{
  "positions": "rope",
  "lr_mult_o": 1.5,
  "decay_shape": "pow"
}
MLP neurons of a small language model. Each row is named by its layer, matrix (up: input weights; down: output weights) and neuron, and shows model dimensions 160-287. Each number is 200 + 40 x the weight over its row's rms, rounded and kept within 0 to 999.
After each neuron's rows, "fires after" lists the tokens most often just before its 100 highest values on Wikipedia text that the model never trained on; "fires before" lists the tokens most often just after its 100 highest values on Wikipedia text that the model never trained on.

L4.up814,224,207,211,205,153,196,176,207,99,238,151,253,182,129,145,243,260,173,173,152,258,146,174,279,265,262,215,180,293,121,206,131,251,144,204,192,209,247,231,272,136,234,230,98,285,222,95,203,242,166,222,270,212,254,196,179,245,230,235,156,200,238,212,254,175,238,230,192,210,183,101,217,132,168,183,178,166,265,243,222,119,227,183,161,243,275,174,152,191,202,202,150,197,184,137,198,204,130,166,225,200,151,199,142,191,175,246,196,171,186,201,231,186,219,231,249,214,239,246,151,198,136,167,164,214,175,238,249
L4.down814,256,132,217,216,199,266,211,193,200,169,179,175,195,220,192,184,293,197,168,190,256,195,169,166,211,227,169,182,237,230,188,221,218,248,177,208,259,222,207,176,194,178,186,138,214,211,197,250,156,146,249,227,243,187,155,228,162,166,212,217,219,217,182,211,249,183,208,199,268,224,190,169,200,214,246,244,218,249,249,203,175,192,179,244,119,172,211,191,174,207,217,200,263,205,144,235,197,196,235,197,222,157,109,142,289,228,198,204,245,137,183,228,197,286,157,262,219,202,190,169,259,153,151,160,190,177,194,172
fires after: " ", " M", " S", " T", " (", " c"
fires before: "\n", "b", "ch"

L9.up1028,135,244,176,155,219,254,119,253,227,206,228,85,171,199,212,225,123,233,266,221,134,221,221,220,191,145,172,285,228,226,233,181,233,228,136,225,184,235,193,152,158,229,196,186,127,228,124,188,126,256,230,163,194,241,206,207,195,192,189,159,196,215,218,143,201,223,233,194,208,216,161,166,262,195,132,149,76,179,205,111,274,167,244,210,236,244,235,210,230,189,187,225,191,228,186,256,152,283,162,170,274,187,201,233,221,238,189,164,93,137,235,251,194,174,196,200,201,214,243,246,117,221,126,194,215,208,149,188
L9.down1028,233,182,215,185,189,183,221,235,283,173,221,227,199,295,212,198,243,176,130,193,281,226,245,233,154,121,244,224,176,174,201,154,226,193,218,237,209,194,237,169,234,244,212,199,174,229,197,202,184,220,228,250,183,273,235,227,167,162,240,253,157,272,195,199,229,230,162,222,171,185,215,215,204,191,149,208,251,147,172,229,236,212,145,194,215,185,261,220,200,200,175,211,131,193,233,242,240,189,182,156,186,129,187,153,230,215,139,208,186,215,175,207,103,180,214,267,219,145,152,164,212,150,228,218,133,213,185,154
fires after: " |"
fires before: "|", "\n", "-", "ing"

L4.up897,120,186,204,153,211,133,129,181,186,165,242,137,157,83,193,163,205,268,166,203,170,184,318,157,236,144,188,227,181,193,232,265,130,274,208,145,190,235,166,152,180,298,188,260,247,217,189,200,103,193,85,189,235,159,239,186,211,186,206,217,246,208,177,247,228,173,227,236,163,119,127,257,159,222,247,221,205,274,189,206,219,248,249,173,247,166,192,221,148,261,211,215,185,193,235,213,245,196,212,218,203,209,180,231,229,199,246,200,193,223,212,173,285,226,246,182,199,153,176,278,243,212,171,178,208,175,212,237
L4.down897,178,205,248,187,248,191,225,225,121,88,208,186,184,121,228,176,173,249,173,172,146,235,159,198,259,173,219,190,168,235,211,183,176,261,308,201,155,185,228,201,179,230,205,272,218,219,135,207,81,171,179,157,241,169,197,186,183,168,182,182,209,202,154,225,205,157,221,140,108,186,187,312,226,239,222,199,265,195,210,216,255,254,196,181,283,216,227,248,114,268,147,207,288,227,188,276,210,156,230,243,217,235,168,161,196,224,279,103,251,249,160,167,273,200,224,226,193,219,170,217,190,159,167,192,258,206,214,135
fires after: "\n"
fires before: "==", "===", "=", "The", "L", "|"

L4.up1000,201,162,145,204,203,218,231,253,296,171,210,236,170,137,212,246,162,192,182,208,223,193,154,316,228,108,173,268,141,198,161,134,173,213,213,135,208,193,239,242,222,215,222,170,212,204,199,224,146,147,189,210,197,200,247,149,191,161,153,177,138,244,175,286,220,170,133,140,202,148,129,158,173,181,214,174,248,237,135,227,133,148,173,210,174,268,110,149,202,220,207,178,173,161,205,222,166,233,150,222,228,220,140,201,199,162,221,108,263,167,177,227,253,215,222,190,215,149,191,229,250,215,212,160,145,214,179,202
L4.down1000,177,256,190,237,164,116,130,199,158,210,197,180,181,298,202,232,182,218,200,135,175,228,286,171,193,181,212,137,219,201,164,266,136,213,233,259,215,219,186,324,209,172,113,253,167,235,133,229,241,211,213,247,247,226,180,241,224,240,118,276,286,186,264,198,191,232,262,218,220,147,213,177,158,144,239,232,167,178,173,253,180,232,180,140,215,154,228,228,197,238,218,165,236,197,285,191,222,236,301,125,185,217,223,172,154,158,245,142,243,176,199,198,172,216,208,193,247,233,183,247,234,213,154,148,128,173,139,187
fires after: " ", " \"", "-", "s", " (", " pa"
fires before: "\n"

L5.up319,225,121,213,194,178,245,176,307,165,240,142,163,198,184,205,128,177,194,229,241,144,141,238,193,256,181,185,219,244,208,134,265,286,162,237,252,230,148,240,243,208,231,124,233,230,181,239,233,238,188,135,160,294,162,205,166,216,255,151,223,226,155,166,215,205,197,134,115,198,211,199,273,171,288,182,194,202,161,168,328,285,190,200,196,254,189,227,185,199,228,205,199,164,214,171,225,238,158,151,261,169,151,214,235,175,165,174,226,218,234,158,171,322,278,178,182,200,174,150,222,273,132,181,99,258,237,190,231
L5.down319,182,203,149,202,173,228,164,139,245,203,194,163,174,197,192,242,215,120,197,149,185,197,201,207,186,191,125,252,197,178,200,246,185,285,186,219,160,238,190,214,227,138,227,140,196,257,169,146,225,221,236,150,213,254,152,240,202,210,197,226,157,217,195,187,159,243,231,160,172,251,142,216,208,174,195,191,196,192,197,211,219,242,166,184,165,231,146,201,183,176,257,279,139,200,181,177,194,205,122,164,211,157,229,251,185,142,223,136,287,80,284,238,241,223,211,227,218,232,177,213,174,190,194,201,178,245,101,92
fires after: "\n"
fires before: "==", "===", "The", "A", "In", "S"

L7.up1137,164,187,259,228,185,221,199,296,173,214,238,251,214,202,144,201,138,218,269,222,243,133,234,256,187,197,170,248,264,178,83,136,240,162,164,177,254,156,187,165,241,178,116,210,162,198,209,154,175,189,177,208,160,187,170,201,275,265,243,134,197,221,227,157,212,183,221,136,179,141,130,188,168,182,188,248,195,217,165,188,134,222,232,172,185,128,135,206,204,222,242,218,180,200,154,254,106,211,190,227,221,221,155,188,221,192,256,196,236,166,257,171,172,247,194,216,230,192,170,162,233,211,173,199,243,196,198,234
L7.down1137,167,297,198,199,201,165,243,161,205,182,205,209,238,191,189,184,257,183,205,197,213,145,192,250,192,224,228,265,222,246,125,151,179,236,258,179,185,189,213,220,208,179,216,204,124,193,169,200,192,195,242,141,155,176,125,226,214,230,189,183,150,285,204,181,230,184,218,174,207,222,177,182,200,203,245,214,208,184,187,201,134,193,181,241,224,232,139,160,190,242,181,224,164,194,197,195,150,118,170,255,215,199,200,206,272,208,211,163,213,166,285,214,189,241,223,218,248,284,184,227,198,115,238,93,283,186,210,220
fires after: " ", "%", "s", ")"
fires before: "\n", " ", " Re"

L5.up917,198,245,188,163,193,190,160,231,199,171,217,183,95,156,160,200,154,226,177,184,226,190,188,238,237,135,144,233,158,210,189,211,188,190,187,180,154,197,263,207,232,245,175,273,158,170,261,194,200,163,159,172,271,163,273,182,270,287,174,196,148,216,186,149,184,189,200,227,172,212,173,188,210,242,154,220,184,208,202,191,232,260,198,261,187,203,181,202,182,265,170,157,200,244,226,239,196,131,239,208,281,152,191,155,234,249,271,156,168,238,185,195,317,179,219,250,220,138,151,257,181,199,195,154,205,215,137,203
L5.down917,148,265,156,262,225,214,149,231,218,149,161,152,112,202,215,194,150,211,205,193,193,197,233,226,196,133,236,163,186,170,168,250,166,219,238,264,289,195,180,216,105,316,231,186,168,188,169,171,234,177,217,240,245,114,160,258,276,213,161,235,237,208,200,197,261,263,213,124,251,238,201,269,245,186,288,207,256,228,194,270,166,174,150,179,180,170,219,254,148,163,158,205,159,194,236,262,201,254,185,232,186,188,161,152,199,199,260,202,235,216,197,208,201,201,193,220,217,238,125,188,216,185,198,207,239,213,57,226
fires after: "\n", "."
fires before: "==", "The", "In", "===", "S", "A"

L4.up181,254,197,208,190,179,203,219,201,179,302,164,184,166,132,105,195,192,212,216,281,199,172,289,193,198,183,225,192,157,226,157,172,244,232,215,178,161,218,253,204,182,271,194,251,134,245,197,156,164,200,155,213,165,166,253,194,275,236,184,178,242,191,189,177,177,147,180,177,194,183,197,258,255,179,198,236,208,271,181,295,254,203,166,150,205,244,219,252,157,234,185,222,228,226,209,141,102,165,166,181,235,196,188,193,184,147,223,152,219,237,192,153,207,153,151,164,164,163,267,231,215,252,231,179,211,152,254,215
L4.down181,260,201,161,252,183,210,190,160,204,250,150,186,181,123,98,200,189,243,194,221,184,245,269,182,176,198,194,184,192,239,129,193,209,188,215,207,197,211,234,232,195,226,170,258,192,209,196,147,164,215,155,141,251,189,283,204,280,261,217,191,231,224,164,140,222,150,243,229,248,172,145,271,230,212,230,207,189,244,193,293,274,149,208,170,201,205,187,259,165,224,203,218,176,265,196,154,168,186,178,183,231,233,181,176,184,99,212,160,194,212,181,145,248,167,180,170,195,174,259,251,201,158,227,177,197,212,244,185
fires after: "\n"
fires before: "==", "The", "===", "In"

L6.up891,193,191,204,203,259,164,168,237,246,184,215,220,160,264,185,112,174,171,210,209,227,250,214,165,193,223,235,242,231,214,227,198,186,197,157,204,214,260,192,181,224,183,99,249,158,261,157,211,181,178,175,227,194,199,216,112,184,253,158,175,158,119,140,250,111,188,218,190,116,174,199,165,141,212,200,249,175,186,383,192,169,260,128,237,150,225,204,166,155,211,176,262,203,264,207,167,146,204,253,190,309,249,147,257,221,221,190,179,195,224,232,192,132,244,203,186,227,185,165,191,198,174,232,194,164,264,255,171
L6.down891,177,174,156,248,151,229,196,245,208,130,224,140,206,228,204,203,95,231,173,235,132,172,241,267,175,162,178,177,245,251,202,188,160,189,206,152,229,192,146,197,187,125,221,214,238,182,149,164,202,213,214,192,159,175,159,206,139,295,174,112,277,312,272,229,153,186,150,160,233,216,231,215,216,189,169,184,212,213,150,246,209,205,212,255,258,255,229,203,172,171,184,132,146,193,209,182,206,253,154,178,173,215,231,201,160,252,200,140,182,231,229,157,177,188,192,228,197,160,232,158,199,223,249,116,231,134,240,165
fires after: " 19", "gu", " Gu", "F", "leg", "B"
fires before: "),", ",", ")", "ar", "J", "ty"

L8.up89,233,156,187,230,184,214,192,218,131,252,187,210,233,186,186,199,148,194,187,206,137,223,226,240,182,222,179,223,152,249,214,227,165,210,184,286,178,238,173,169,235,237,180,231,224,232,172,185,177,242,154,206,212,218,261,257,112,165,266,263,176,194,160,206,158,155,292,146,81,227,144,171,255,242,207,265,174,188,231,192,199,168,171,233,152,145,190,218,224,252,249,217,234,205,142,206,253,210,195,160,274,116,151,152,173,164,256,214,161,254,205,149,162,240,256,204,207,170,146,193,248,192,145,190,144,216,129,238
L8.down89,182,266,204,249,207,238,189,318,203,182,224,220,191,210,166,205,206,209,158,217,207,165,204,262,199,173,233,175,205,183,249,214,212,191,234,122,212,248,177,239,192,243,154,172,198,152,159,185,218,241,217,197,120,144,214,155,193,176,224,243,186,232,146,210,270,215,256,168,155,191,115,169,226,263,196,197,178,164,278,159,214,139,174,240,175,152,237,190,176,265,243,203,291,132,212,162,235,186,180,293,190,258,208,175,219,212,209,249,204,200,232,251,141,185,257,232,219,152,205,284,182,117,228,71,157,188,109,208
fires after: " |", "man", " than", ";", " 9", " to"
fires before: " |", ".", "f", ";", "-"

L4.up933,189,197,227,193,210,187,228,217,243,163,204,190,220,204,169,208,188,195,165,152,247,156,220,271,176,229,165,180,197,223,237,232,149,166,210,180,263,217,244,242,219,231,204,204,198,210,154,195,228,200,99,172,293,173,127,254,179,177,206,173,217,210,170,189,161,194,197,172,150,231,214,186,216,163,287,213,258,228,119,215,239,251,185,180,264,187,211,179,225,248,247,232,184,174,167,201,150,219,194,131,192,196,148,198,243,133,231,226,207,171,165,213,177,159,185,171,221,142,191,199,235,290,228,233,155,188,164,181
L4.down933,243,205,140,200,232,234,198,138,271,169,234,250,209,242,148,236,146,225,203,177,198,137,186,226,131,226,165,191,175,239,196,176,191,181,213,122,334,171,227,217,216,281,218,189,190,226,141,206,113,196,166,170,168,218,159,217,194,165,302,202,148,166,194,204,151,218,188,185,221,188,154,184,263,225,195,204,163,226,206,215,189,247,198,204,167,207,223,231,234,261,191,191,162,166,185,140,129,226,140,217,217,184,205,245,202,200,215,210,205,272,206,223,199,221,187,198,227,273,253,169,188,119,219,181,194,172,177,217
fires after: " con", " Con", " Me", " at", " ex", " In"
fires before: "it", "ic", "mp", "ant", "ance", "cu"

L6.up742,189,219,246,241,243,235,109,227,247,197,159,214,98,228,248,192,184,219,206,297,259,224,168,156,155,204,259,248,200,228,181,221,181,257,135,220,130,215,199,264,210,139,284,276,178,234,162,143,181,218,197,244,216,198,210,234,207,273,245,205,211,241,181,183,207,162,166,240,291,205,129,253,178,238,168,172,217,244,165,186,181,168,223,219,225,203,186,186,197,199,232,195,232,167,201,150,204,278,189,168,193,291,217,194,194,153,270,183,140,162,170,184,143,225,142,190,172,255,188,223,157,151,211,291,167,177,267,244
L6.down742,231,188,166,232,153,241,201,173,291,197,100,210,217,156,220,211,220,213,246,120,209,236,209,191,166,199,173,161,210,91,227,167,192,206,202,262,237,186,133,281,194,234,199,204,188,184,295,152,253,218,171,226,186,228,209,198,194,128,188,201,218,255,234,213,186,188,209,123,245,208,122,164,178,218,261,151,196,181,130,191,187,144,206,187,202,222,193,194,166,261,265,150,320,159,285,266,221,214,270,216,149,234,221,165,190,183,187,211,232,210,282,141,214,229,184,220,241,201,171,177,175,197,278,209,254,140,189,187
fires after: "s", "en", "S", " Women", "in"
fires before: "s", "ad", "ly", "ed", "ry", "us"

L5.up1014,273,192,171,166,223,228,232,155,142,187,249,203,203,215,170,170,162,174,132,211,186,172,190,217,206,211,151,207,175,124,250,164,160,182,229,214,165,176,210,193,263,223,187,249,100,149,221,143,228,197,220,180,249,184,210,200,178,239,175,219,162,145,187,200,244,194,202,106,208,163,170,195,154,155,168,209,181,253,234,249,225,136,135,202,137,182,229,227,198,162,266,119,209,221,235,187,219,139,197,203,208,228,222,201,224,222,240,142,182,225,191,173,170,164,247,191,249,200,185,185,183,171,213,178,216,242,282,216
L5.down1014,175,188,127,170,167,163,291,128,185,194,183,169,163,244,203,200,145,154,211,260,255,155,244,95,202,116,199,211,176,216,189,157,279,156,231,184,258,238,219,185,154,183,161,241,123,171,193,189,273,176,219,227,167,171,257,139,262,175,163,157,198,161,192,226,194,159,211,193,162,215,149,247,156,189,179,152,201,321,190,235,205,249,169,218,139,250,177,162,228,171,201,213,200,252,175,188,250,202,170,183,187,218,207,138,152,212,219,160,191,241,175,220,253,200,163,275,178,212,219,103,183,198,200,193,242,209,183,231
fires after: " ", "view", " P", "c", " p"
fires before: "mit", "ment", "mon", "ed", "mission", "ular"

L6.up196,215,194,239,235,203,204,193,177,132,234,208,187,146,132,121,211,218,216,334,262,212,204,210,225,181,208,207,238,247,225,132,190,201,199,219,203,196,167,228,259,181,212,206,252,203,205,192,177,151,222,263,169,232,184,271,144,219,277,182,188,202,208,146,123,250,206,196,184,248,159,125,270,173,191,243,194,162,176,171,243,156,203,177,202,205,164,273,243,174,219,167,187,221,234,154,140,161,141,116,162,187,165,149,189,235,137,189,190,168,269,169,103,225,194,137,240,201,203,194,208,168,209,234,178,234,238,198,189
L6.down196,221,244,180,208,197,223,184,165,171,161,178,170,219,143,178,226,168,211,190,239,179,198,267,269,184,241,198,227,218,237,171,170,205,182,179,197,216,267,230,239,303,227,184,199,148,178,193,165,161,232,204,91,227,263,249,196,229,185,201,203,260,237,203,176,179,236,217,230,232,177,169,176,223,201,209,79,202,216,142,231,186,236,215,200,285,242,174,189,175,211,270,170,164,178,233,177,219,152,194,256,227,158,182,172,212,194,179,218,191,194,196,228,271,213,172,211,267,176,197,222,213,81,162,158,232,170,219,165
fires after: "\n"
fires before: "==", "The", "In", "==="

L4.up513,184,235,228,211,276,193,125,304,206,237,201,299,191,175,172,191,250,208,215,148,295,210,145,153,125,176,164,121,224,191,224,206,194,253,164,194,249,239,198,210,176,238,212,190,209,143,173,182,192,184,185,235,228,258,130,155,213,183,171,218,215,219,197,191,196,187,240,245,145,211,199,176,240,183,213,98,148,165,165,187,216,154,217,159,156,232,207,166,217,182,184,225,243,110,195,245,163,229,152,154,209,205,224,194,224,232,203,235,149,170,238,227,158,194,166,249,222,242,221,174,204,202,236,238,199,213,239,204
L4.down513,157,206,159,261,195,194,242,217,248,238,211,173,148,300,214,174,266,132,239,246,237,256,164,249,229,164,175,201,139,144,208,191,202,221,209,194,215,207,146,212,256,270,230,231,174,170,205,122,135,229,210,196,198,197,154,208,201,194,202,139,184,246,223,182,234,183,196,218,182,153,213,164,212,219,187,262,140,199,225,250,155,203,177,264,158,171,209,203,233,218,189,235,204,196,191,190,174,173,176,143,124,294,162,248,190,291,209,222,190,219,225,207,214,198,336,245,215,141,181,159,164,144,143,230,233,158,245,229
fires after: " in", " con", " In", " ", " ex", "br"
fires before: "it", "ru", "i", "t", "ant"

L6.up487,249,206,178,202,145,191,163,176,163,285,181,193,169,132,167,90,155,214,179,252,211,191,220,158,196,220,242,176,224,277,167,178,226,184,241,195,182,244,220,240,178,224,121,220,174,254,172,166,191,214,171,141,192,176,307,246,241,286,263,216,273,171,125,201,185,139,260,220,204,167,185,318,173,209,203,204,172,248,234,321,213,190,182,139,220,174,195,224,205,236,173,212,212,243,187,139,177,147,158,169,198,242,180,173,198,150,248,148,179,206,172,125,201,179,156,232,220,156,280,234,168,197,217,177,217,175,202,170
L6.down487,207,225,162,175,213,158,186,170,229,180,171,137,158,198,164,206,225,151,206,134,235,236,211,223,239,230,188,157,163,242,201,221,176,236,186,251,229,178,236,230,181,180,151,187,225,235,145,232,198,229,205,73,207,236,233,155,267,203,204,240,217,231,194,151,211,247,185,211,222,229,181,224,191,215,200,176,202,195,191,208,237,200,183,146,230,183,174,244,195,224,204,175,197,168,212,215,193,194,193,269,190,183,220,160,262,158,228,202,237,208,175,189,211,225,228,183,169,236,216,233,196,146,177,109,160,225,189,149
fires after: "\n"
fires before: "==", "The", "===", "In", "S", "A"

L6.up1038,188,182,291,271,194,173,252,157,207,260,229,186,277,198,145,217,230,198,222,159,234,148,109,194,194,216,152,210,259,223,197,160,180,188,232,163,209,230,257,180,169,232,207,185,309,228,193,162,237,243,171,232,174,165,173,193,178,214,205,216,146,238,138,239,142,195,171,156,195,223,109,202,234,168,213,287,222,170,247,158,208,105,218,87,236,153,168,195,233,192,237,286,249,208,245,225,224,162,190,193,268,175,132,140,191,267,218,190,225,260,231,185,195,241,213,154,219,240,237,91,193,191,179,196,144,224,180,188
L6.down1038,144,163,207,231,211,198,261,135,236,293,247,148,229,165,203,207,212,252,193,223,212,182,276,146,111,176,164,174,207,266,160,178,163,237,231,184,225,229,190,204,132,177,181,197,153,237,97,150,250,130,194,163,145,154,165,207,159,218,163,157,216,263,214,244,266,240,186,248,218,175,150,242,162,207,186,178,220,218,229,172,228,187,203,194,179,237,211,191,238,215,256,190,169,167,214,186,174,186,272,152,211,172,261,174,135,226,185,144,246,239,142,173,162,279,181,242,239,205,176,161,215,217,215,194,149,193,256,244
fires after: " 2", " 0", " 3", "0", " 5", " 4"
fires before: " 0", "\n", " 2", " 1", " 3", " 4"

L5.up182,240,172,180,146,187,160,247,194,155,285,182,216,231,89,163,163,176,228,229,215,169,218,223,204,167,198,259,203,154,236,154,217,190,191,223,155,200,211,233,212,216,216,232,250,178,217,161,190,161,183,144,189,225,158,289,183,256,221,207,174,266,210,150,129,209,170,185,209,218,209,144,254,174,144,176,240,230,244,213,265,232,176,178,174,190,231,184,219,127,244,178,226,232,284,219,158,159,145,133,184,198,184,165,208,187,129,204,164,192,262,198,144,235,168,184,156,192,232,297,200,195,136,233,239,149,218,228,216
L5.down182,260,205,131,169,142,181,242,208,195,211,136,197,187,161,172,224,211,214,197,212,254,251,237,231,198,201,204,245,180,273,205,181,191,188,271,201,235,191,219,274,189,142,171,249,231,194,193,189,156,242,169,112,227,181,277,220,265,233,249,218,244,216,112,180,210,193,174,156,193,164,162,262,217,189,220,216,261,189,198,249,215,220,169,140,250,152,192,214,151,196,145,244,169,206,154,173,192,181,190,217,197,212,183,171,242,103,218,159,215,217,185,176,264,187,220,182,192,203,237,213,148,104,262,192,197,278,202,146
fires after: "\n"
fires before: "==", "The", "In", "===", "A"

L5.up718,226,219,229,189,180,178,175,228,196,203,148,172,166,164,189,140,165,201,204,267,236,251,137,167,179,165,271,255,208,182,201,172,204,191,191,173,226,216,218,206,204,260,144,203,228,237,187,201,197,206,174,145,249,191,171,134,212,218,159,166,188,126,214,139,160,118,213,245,152,172,180,228,211,225,197,222,214,274,201,260,200,192,275,188,262,204,199,230,129,215,171,193,196,212,195,218,171,187,209,165,192,189,180,127,283,200,264,164,248,196,192,89,227,146,180,226,272,259,299,182,212,203,242,130,158,149,182,230
L5.down718,309,242,156,198,181,187,198,218,89,159,282,195,225,233,128,231,153,206,232,168,168,202,196,116,231,165,245,195,236,190,221,234,191,165,226,197,121,276,88,270,198,209,213,230,201,271,150,197,194,198,237,233,214,145,221,176,177,171,160,141,127,177,186,251,144,225,262,243,132,167,145,182,204,217,252,223,273,168,208,218,220,171,206,224,249,193,128,214,175,210,174,165,209,220,232,196,239,152,173,164,248,184,135,237,245,146,231,204,235,200,235,251,270,218,157,184,220,213,178,181,154,193,225,202,235,209,219,186
fires after: "\n"
fires before: "==", "===", "The", "=", "In", "A"

L5.up322,256,172,227,259,234,230,166,181,134,247,210,205,131,186,256,251,268,225,170,206,103,178,267,216,190,121,200,267,155,174,112,209,297,181,183,156,202,213,219,275,184,273,177,271,156,190,283,161,199,142,224,180,191,186,188,208,278,218,236,224,163,239,203,187,199,157,234,243,225,159,194,315,261,235,241,229,187,227,149,261,253,209,156,163,230,225,165,273,218,228,148,212,241,210,217,259,115,121,255,250,173,132,172,184,179,191,198,190,174,225,153,165,222,191,196,234,153,226,169,213,231,223,179,160,152,97,210,126
L5.down322,199,215,184,218,208,147,192,182,146,214,240,115,157,184,156,174,175,253,174,213,198,197,251,190,152,194,229,198,153,151,182,197,242,249,192,179,161,181,210,200,153,164,208,225,197,234,247,161,234,263,193,135,209,200,207,220,218,250,211,191,263,146,131,136,207,164,216,302,254,168,185,234,256,211,235,167,152,263,59,214,256,185,262,161,150,188,210,268,145,189,233,162,170,208,191,218,291,222,144,197,234,248,155,189,219,193,248,265,176,235,138,181,231,223,157,227,255,141,201,178,217,210,177,171,189,220,211,197
fires after: "\n"
fires before: "==", "The", "In", "==="

L4.up529,216,221,207,180,275,224,161,188,149,199,231,174,196,190,164,204,173,138,190,114,105,212,211,208,184,280,251,197,263,184,202,175,161,292,197,261,186,177,196,163,192,236,122,246,209,173,174,204,232,277,173,276,250,192,234,221,199,188,211,233,273,207,130,219,281,178,193,236,172,246,161,213,183,223,206,263,154,189,257,222,192,180,224,198,198,208,246,237,154,255,172,213,153,215,260,252,262,248,182,251,186,239,99,202,228,165,240,192,296,218,229,208,158,238,169,169,168,143,189,208,150,205,221,134,197,236,223,108
L4.down529,294,256,149,150,221,208,199,196,147,163,192,186,150,151,179,231,176,284,250,213,188,185,159,203,245,165,183,191,243,215,177,193,178,194,200,195,224,185,257,242,175,217,256,214,250,277,134,149,158,225,136,209,152,226,141,140,189,159,188,108,146,244,182,184,207,216,201,196,223,302,204,232,201,188,178,225,180,221,259,298,173,179,209,220,300,235,190,247,189,335,224,160,195,196,200,207,199,230,203,254,159,195,211,236,145,171,241,190,193,208,124,206,197,170,175,287,184,161,211,214,226,183,161,217,327,182,242,198
fires after: "\n"
fires before: "=", "===", "==", "L", "C"

L5.up574,230,160,211,205,192,186,160,213,215,225,205,217,269,254,238,171,121,217,191,184,180,225,222,184,284,171,212,153,142,216,187,169,250,188,249,166,275,273,226,164,217,94,201,252,226,189,224,198,173,203,142,259,205,255,194,156,263,222,154,187,162,187,183,181,202,258,228,189,268,142,138,212,177,141,287,189,221,237,257,195,238,201,223,201,239,181,218,220,254,211,107,257,253,144,213,211,149,184,168,284,209,198,132,239,241,210,265,111,217,179,163,245,237,245,169,243,261,213,208,238,187,121,187,118,128,206,213,186
L5.down574,199,267,225,208,173,196,240,235,177,144,277,182,197,89,235,198,203,182,165,205,212,276,163,161,142,220,165,228,180,229,237,230,180,191,264,181,219,185,226,260,175,209,242,217,299,251,236,251,128,207,288,129,160,197,209,269,216,162,211,180,169,194,183,172,191,226,221,203,223,197,214,242,218,166,192,220,224,286,222,147,137,193,174,279,173,215,255,212,172,179,218,133,195,206,160,219,204,133,245,179,159,218,261,219,238,215,245,133,195,228,220,164,220,123,279,214,156,252,186,216,276,140,171,204,226,155,173,88
fires after: "\n", " \""
fires before: "==", "The", "In", "===", "On", "H"

L5.up1142,198,203,194,233,192,172,176,229,197,238,190,203,257,124,220,174,255,251,239,208,195,256,218,180,245,205,214,172,239,212,198,262,229,224,234,109,188,190,260,112,194,150,129,211,185,131,156,168,182,202,165,211,250,181,99,185,188,216,241,186,259,171,212,202,186,255,226,226,158,196,187,255,207,104,248,235,185,239,178,212,242,226,201,194,212,152,127,175,260,210,179,289,222,257,221,261,139,209,166,194,188,240,229,304,279,148,192,210,204,185,242,202,257,163,252,211,241,218,235,203,196,250,176,294,224,134,190,216
L5.down1142,254,274,228,208,227,222,233,146,96,145,176,245,228,194,217,226,152,184,181,174,269,210,156,215,180,206,320,195,148,221,249,193,154,171,193,175,227,196,258,159,223,173,250,201,249,175,207,217,137,233,228,207,192,237,157,174,176,209,159,230,166,246,284,194,184,232,142,174,148,241,176,180,144,119,192,263,209,241,207,249,186,195,213,228,196,138,164,189,177,211,162,215,204,182,187,193,184,163,205,183,257,282,239,209,215,210,152,212,188,273,233,284,232,120,228,214,143,215,194,191,235,126,207,208,191,215,168,260
fires after: "\n", "s"
fires before: "==", "=", "===", " Go", " Team"